MLP neurons of a small language model. Each row is named by its layer, matrix (up: input weights) and neuron, and shows model dimensions 16-143. Each number is 500 + 25 x the weight over its row's rms, rounded and kept within 0 to 999. Numbers have three digits each.
A block is one neuron, or neurons of one layer that tend to fire together. Before each block is what it responds to, as a language model described it from the Wikipedia text at the highest values.

Description: Mid-word suffix pieces
L11.up159:521513499541510474476512495480561473474465502525459512514450544518491531507511503457533477517450497512525543472503475461503513523489516527491505505520499495491549525534494489451507517526492525480506488498464513477495477487460514459514517513488523477449480456541504476501492524516494509488518468508509501493511499489523460511502480511529496502523468489534529517490520513474463430500508

Description: Word-completing suffix tokens
L11.up679:533479505508537469462482525523467490521512532489499492479461503460522490439505515531529509481464502501498511469513537502467499487522478531519509560518464518500455504457476535487495502511520540506524478547465455453506463466538462517494527496490456465545525528464480503538477466477488498504470511509498526441516537508505543490486514541497525522466495540498502516510507508476518480490478

Description: Paragraph-break tokens
L2.up103:512483504481491532469487497496479422572482513511499483526551493470511488519460525514437471515522487493481504499491501494473527519489509498507514524502532470485536476531523548503524527512484515457484496513459506477456486509498487496490494514480501493508482504493504474518522499489498515501480489529442523494511493519496522471487488505503520538492509520538475552510516481536510528459497
L2.up206:509468533511496488480464500502484496551514539501464514460524469460477513511480502491458457497471468540471518526524531519511510477481452490538493513495499532499489486501546505509481530480468526489496479505487535494497492499532496463468488499497511479524504493506482463537495512454532492524478508525506481506523499498562523516508489481515538507543434486516460464521471498499537466476463
L2.up349:475473461481507478522485505523513461459509549495508491491559515479501478552511508499500479482500485546493478469476494502466484462470504468511494460522521489465519477554523520498460420513504499444489507511497492495501489481473510506490479513482507473497522472460512495529522475534494510496515529510489508453491516477511518475490509539545504507461511463469460446519472497522537461508484
L2.up522:484481492468497546483459526474520492535521512514483506503548442471488516531462473485468504463508522501468506482490461504531476499536497513571531503505482526501524494484505497503511485503473538491530524492476466440505513497497486493503492490489516514490530511491547514521491524474530520501473459525517486492450486519530481504521469535507437504499441462498471551448465474481511471490443

Description: Word-internal "a" piece
L2.up30:487514520500567492464518500518523509523432509522509438524530486510554485506516495512489479502447468434504488483465476544524526496511491485519538518494485461481507508474510481512488500509480479477427500491511505485501535489507518450511513474521503537512499529476501479478504473486507483506476528534434512502524515494495494466543481510509450495526494463521502500478452489440497496490519
L2.up181:506522498525475528460490514486522480493455511491496499511518470461521495446501483402509502478493495511492465478442506532477511475475526480506428499490484504485509522450525477499488489514519534488524483483534530471469478504441517482493477512488484531512489514500498495491490542490522477491524491516467474516484519489498540475522515492480526501488462463496498505463532530470484516508453
L2.up518:516509525562479482488515546526517507521500572485532469549461511482488521526526486527553438474492494480447492492497490515497488456503544490455458513513473467447506499527507468493497526490477475503455519507513536522511487494491493486511490501477458552546510507548511494462490493518548472481517475489458499498495504520485507479532518486482545500541457481498503462464472489505505487498459
L2.up526:480504503485499490465513543492520519541468498522480498517520514521468499505461486541517493527491486467479517449501474545490501489487497501484533469532422499511449502512517469522503529501493507489471475491549519547489527456475479466465528521483491531549436510493483489478506552507476460468499549471455457444521509544500525490485527521486500510492488489498494510479465497507495483477472

Description: Word-completing suffixes and year digits
L9.up124:480472495543511499517517495523546487550481456524510496459541460529525560523544532487527502502501472485521498507530531470479510491455491471538562504530523538492522450511530510492450490481502515523521487480488503483516494486486498500502510487519477492507513532520527487511514497504487513502491517485509481511480555485497489427493425450510492471501507489471482491527511469526500486504520
L9.up315:500492466540499518517498524493507491502477516520486501518518487487551490459537512498489496494570466521447484504553500494508440480511485510574497518518508539496492514547525537463472513522471486485503465507520495481460461497450493450487528521509510513475508497512489437527502525453493524517485499513485563528484511517543520481488449483487439509528514505535499495465492501458515479490526
L9.up554:490478521479496501533511534492498465478490511537487537552512460532488472514458512495489512508550532497475489463518521485549510481515522540472489472505516523483514512507507520499489462497510487476502490454470460505489448487456463495507503544496522459462490545505492493535530526495466526482512478488509480490530522520511510519470477481499512553503490508482543419433481516495501506499492
L9.up749:493481507536506514490524501512504470506487494481457527493533448497511538506528489436526539548469523487488491534477480520505485497521502501495478489468482505490544521508488535471484493505512453492463490521523502484475471512507491436521577541490463492446518515544537446490506477522493485480559499465519522477521469446515488511503534544514477518498513527501525493476486490509481484497506

Description: Subject pronoun before verb
L9.up144:474539554542513488525508518464543513487507524541477520448503504467533493500526505505488458500496520502500467498519489478502522527509508527462475510514518474514497480486489474486532452490448469487526474491503445493542475514507493493489472473442511493476510517517503481536481496528506512496527519508479508514523469480522500500545500489453473486492480485468524506519460519479497504481508
L9.up451:517483474493488514484539543492492522509500531484508524488467483493483528524496488487502500491469506548531495483478445546503520515502508450497475464484511518501537511479508453474517478513534498469521517466508448529489519535523476494467511575471498511479456493481516498527528541520510518513502529504542486478506489544544463507501533426503453477494492542498500533492516449500511516499541
L9.up533:523506576501486484486499544491506520502511528474528514547546485501469484474522483465469495522471539483504491523490491476501550517502519467530491467501496507487474523497500464525501455521495514491512454512495477496542492502543480499503488532452517500481498503482558502460475471522506503452539514536532517471526462513480477493520466494493498491480518535487503511502438462494494515541479
L9.up542:525502527477517502471485478523492493463555535482517514470513509487503506495510507435503488471466529486527474475472547512489485510519487497479495494479503516517517467496487503488509538470490542488501496459513510494532521518489465456502485502472502478465518495509457480555500525503501544507520537484490445513478493491448458467476533516484478536436478536502529492511519528485437483488494

Description: Mid-word consonant fragments
L11.up609:540477496487464510560483483483483497520494516491526487469480521494505508503484492518497543478523437530479494543537512515490504490540470513557504503475520539528439540531519482505548499495509492551506507498529505488460514493566521456510509521481508465526538490488484429530528511521476501533466479523484521473474529489539514545497513501465461520462503544524494565520496505510481511516515

Description: Mid-word fragments, diacritics
L11.up242:541459498484508516458497489531542500491477525519544480502493474481524486500483474532501492502524498522513420485488534546475522470545518523539521541517523510542486526498494467498537451494550509502511498508498490454505511504479524522495504497536546494516523517499446485498482509490470473581515480492547484452488510516491499471524477495526514511486542525496487513514500519494523572516533

Description: Non-ASCII byte fragments
L2.up23:501461491502490507485498504551508497495494532529511471455491499495477468502489510500494467537468482510484476508520510505475519483488461519512509502558462507499487514505454496536487439522503508506532540510487502494529519493522526481502509505453500553559520501486479466503493527483490448468488491509474480462489479477502500462447514480467503492515430517492467468466497477440499477472482
L2.up149:505499540460490491455487478511529463462491513522495492512516509450527451491498505452504515551490507516496458518437532527472519495502529497483545478520513525462481468514487478501502507496492473476508475478471494470487516499492523489479487489537526526498528532516496513513420532496509438519504507502488491481504552486484509463481542452455499439516496485522455539472538492505516535508524
L2.up172:502506525484455483488492503528502454475541568488488461496467529457509497515485459493499517495497442542455431525482525475528509536497505475486493464487546520544499520486470477455499501515504520512511501469502444479512496502474478495497492485523502505513550478518491499506458503487483485490506479507517503494460502475430477516490496507503494508503490466490530521520506469537510517470506
L2.up661:477470532452480524440488502490478485487468490522522473522550544500492510512482527503507521525507515502505500552463494464485479510472479495507493514527524541519498485511481506521487497551489513470518530527515431542536501458527470506481525467486518513461492497479510499530505539511479488486487501463481482518453466505470503525514499495499525459472520465510467461478471472490498498522518

Description: Adjective suffix -al
L2.up379:486501515501530474537509457454444539475501531433506488489464494457521515530500492478454529481476482541516509459494553524502480483546486544490484493530495450489480496507507489467481501495492509523495465494492457475518491505513446509527488450494525504473464534489500466457510535514467458524487515518497504522497513506502474472498551492503504478461520494493494504468498485534512498532447
L2.up386:524475473515511485500463491464513543486512521447504486512523471505477494527438522500509505467464490505490499508509519505563506487509501550496531551462473495507500539508488524506477505461494510490468505442515503527541473514472472483517439487504502478507475490481475486473570527552512473512530510505478525544490489479510510497509512470506501517506467447545471503437484525527505504508491
L2.up433:511463504484531526509490480511444506486464548525535479504462482518471445510501502545445501508508485482438507499527497504486500500513491475543528493523519482513499493529488490529496476512508517527478485484459501442501484495493474515474483506439457509468487517484473532509507465478476543449452498500492512518485486511488500465495492487476513498501484518531508495514478519485463451485456
L2.up624:482508483522526455474483488525471447518508468461514433512488460467501535515497480514483542481505508494489458505483526510502451506481500541519478512532471502504495512462522511498518473490522498499517558510501521505523450486497482471481534497505475513536465469492500533510522522471549467496512504478521487491493497483471484517439448544500507522496482449535489512493516507500492499490451

Description: Mid-word fragments
L9.up334:459460480515533495507483452505486483499461508476510477501467418519539495509510519491521505484495526519495484489521475466502528502524496486510505512469487550537487504508511534505480518496507509520472470495516466504511509466500506460509499516497469542506492529519522467493486553563550522496520526479562479470517480519520498468442483518556514504479514492536499494504501505535483493508465
L9.up375:479505495503483515553526456479529499533538491487517524488542494548520490527468530503519485501508463499502510489517502446496488495473471461493507527502537467477504514493516490514503536532483474487496453469507479524512506508515513482541533512479474535500493469456467489527459496493529540476509453458538510513478492499519469472495530528468486521483493535503502489472548470458493485489510
L9.up553:474497501535557516517479473492479476500462497448507443484499543509473474461499564511497460526515491495498484492521465472490489483484453532502517528504512504521460507504481509556521483484524479505486483540465446465514471475497513495483504529481483561505487557491470456510479496543544529512494461499510517528510541515512489508510512525474503523496472476512491511483494489527481493489535
L9.up752:505486558521498495467459490500503512492517487521547485524526505485545530453505562487532491543512513481521503507504477479476483518541503478472500518517477495484490493517486527506529470509552452526489464506492464496531512495530483452507528488515466497545523493491543505515496465495536484494518522449501500530459521505463464525503493495471501497524465477514486471537501486516513529500476

Description: List-end breaks, word pieces
L9.up207:490469525469497500455504525518463473482474501506483535524519471495531473528517509502473471494531501499469481498527496492491521531529526492488498502512474514525522548510582518483502507520441495477542470465476510419507542510497483488469495477464507498483468503484518469520473449523489497515518510525503495499489483490451482507509465499505523534485509535487525549547497467488511469516489
L9.up252:495493524490509451490486502483536459498488475565509520508478460527523497529531508527486491503509477509492484490488510467511532512495485450585487465492524509498514484489535505468497516519525475502502444485484466447509527551468468508506517501526503480480508496447461486512495521532489491526492482516473480561528514516499520502502503491533487525525505521522517451492480506502497511538524
L9.up277:511527515498524459477505487535492501504502472489528532503542528488527486500503508509455475504509524463529506489456473508502527514500495488480483518521532502471501500484484528502499481484492520485495490513478534456478519560494572545486482476486485497505534480452566504473514526485508476530488527537485477467474438533500453492489490550479556504437491481518493480506515497504474481539493
L9.up477:497533507465510506503476482513466448499534528513525534502472475469532517492457488539437474522535528521486483424514461473537499480525489491491495458512491550493503495530481483506495514503468492478472508493487508501468557486501512478459485498475469508513491527459487480475460553514510494485500487456523537529509486511506500515458505543524493520482546482486473448472489505495455547523511

Description: Mid-word vowel fragments
L9.up133:509477492489490508478556483500507512518477496538506524531522530491487495492481490476474501454497479490514515446524477500475526498506512535497506514522462556478517451521540493505504477556521504544522499518540483475484502490496497474484519487544493523494481535429470472514461499475459504465478510459471506534520504497474458465531504482520498487509499493515470515495523468487493493524468
L9.up209:521477503507483460551514510487512458508452506507527463541487487513479497485480471460502495506478471535498490473510504529500456469431523495510505540493536455563485503499497502534501483516528534458445525498511525504502511485524490456468501503500525535498482557507487519509516542571488473467486515505450491445527471493496491489546461500498493484461494500487475493548527526479515522507504
L9.up484:522515526481479493463496508513517448466479516524525528536500462504501525459463494526494500509516495437533445505480494504505474494494546498469526521532471480478501492560525475497498521507509484505480531489494514513505523480458474499509472526500518503464504483537521495529473513516496495510467479538491497479556481485540517508441524458490524505510492516486489456504504503508516521550454
L9.up624:486482494532489501469520475497520480522448519505508510525507478507497534475507473470461487496509477495505491511473503479463503483538546518455512526519527494545494478488493493492463550478494522493513486525475502443534521522477515459507498468553489523468479452495591511518508556526486441485500481451459470500510479497510504472535497482504510505441496473491496511505451524487471504497496

Description: Verb inflection suffixes
L2.up0:520471537451539510531500507471498490503527525514513519484447480504485482461559510513490531520528485453486517511462493480520444478500512518506512509516488497495518487489501508500499508484488510484507467484544498516531516534445499462452535504496498532588490466505504548501477482510490483485522485526529504490470464512483480490471505495431461487450456491481483496497493507493515489497493
L2.up142:508509497548443503483490500515548488522525511501501467454521497498480485509490484514504501514498443517466500508543528452464494547466529491467509441497455449458541481501518491459476499480507513463474496459502511513490495528522508500502553523518500500531508474524500546501481518520465491487514485495473499519456486535530524522473453491533451507450480462460478488529498467487506535509531
L2.up184:525484454512522507466539520487516551476477552492506497496499474482498516495467514532529538484484529500468493495449507464491517525497511458470493520458523505479503497508484506474496492476479472488458555535536522505533503461531503483493489478497481504519512499504506470523462557479515491523509468457497472421496504501514502483505546500504493513511469499535515533470503454521471518521554
L2.up721:485460481516513508489490521485545494499481539504518458480458538511555500500514505516504522521484534508507489463478482534511494522476521522458524501487474531515532527549496504521505478523489478466521499498530481539494483480535495516508490516466503521521469505501511512534474513502492469524511521508469467499525479525498549489511521482537473483465487471536491510520517502488530495467524

Description: Non-ASCII character bytes
L2.up84:533477452509520445521492510472495562565525526487500504528463492479489500478511464455492519508501478480482475499514494521517513512493554468515555509498504526539571466497518508487527509468515503544519500473528481493482503543525533533514532488490504483516482496453498480510493518542513480515517494474517466458484522460523500475501545506511441512481510491491474496537523513504480490492477
L2.up281:520501493478533526481505492495473469537456525490509499517520509517501477508498496424477492498505508505517505501487472521470476535533548516488497516481543493503516465482493517478483493470510524509487429519510493495515526476470515454457517444497485552541468488514527508510472554533505555508494513508495519492439538492552472509508514459472513482505473514530490491548533511545510466512456
L2.up475:504517480454474477475524476475466473477461545524527458520476475485523486549523450455488475499503491487486449498480485497475513502532482463475500521512487516492504526481485456517497483498495549499520462469512509455475480474506505519507486541501450525534489517457498469487518538475500510509514505493476469503508493479490515545525508463492476457511507535479473519509537487444507469509483
L2.up710:494491472513450518530470498497470490536475542512487478512465495485449538509504445447487515502485457448481500495507470489487510544478503466501510519501485559515517473513524484475543524472519499530500503492507496482462502478555520531517496487467489456491444533498498474494490505474529453479518445486504467478489495445557554483554534517476476502489503493488486489512492523501510486494501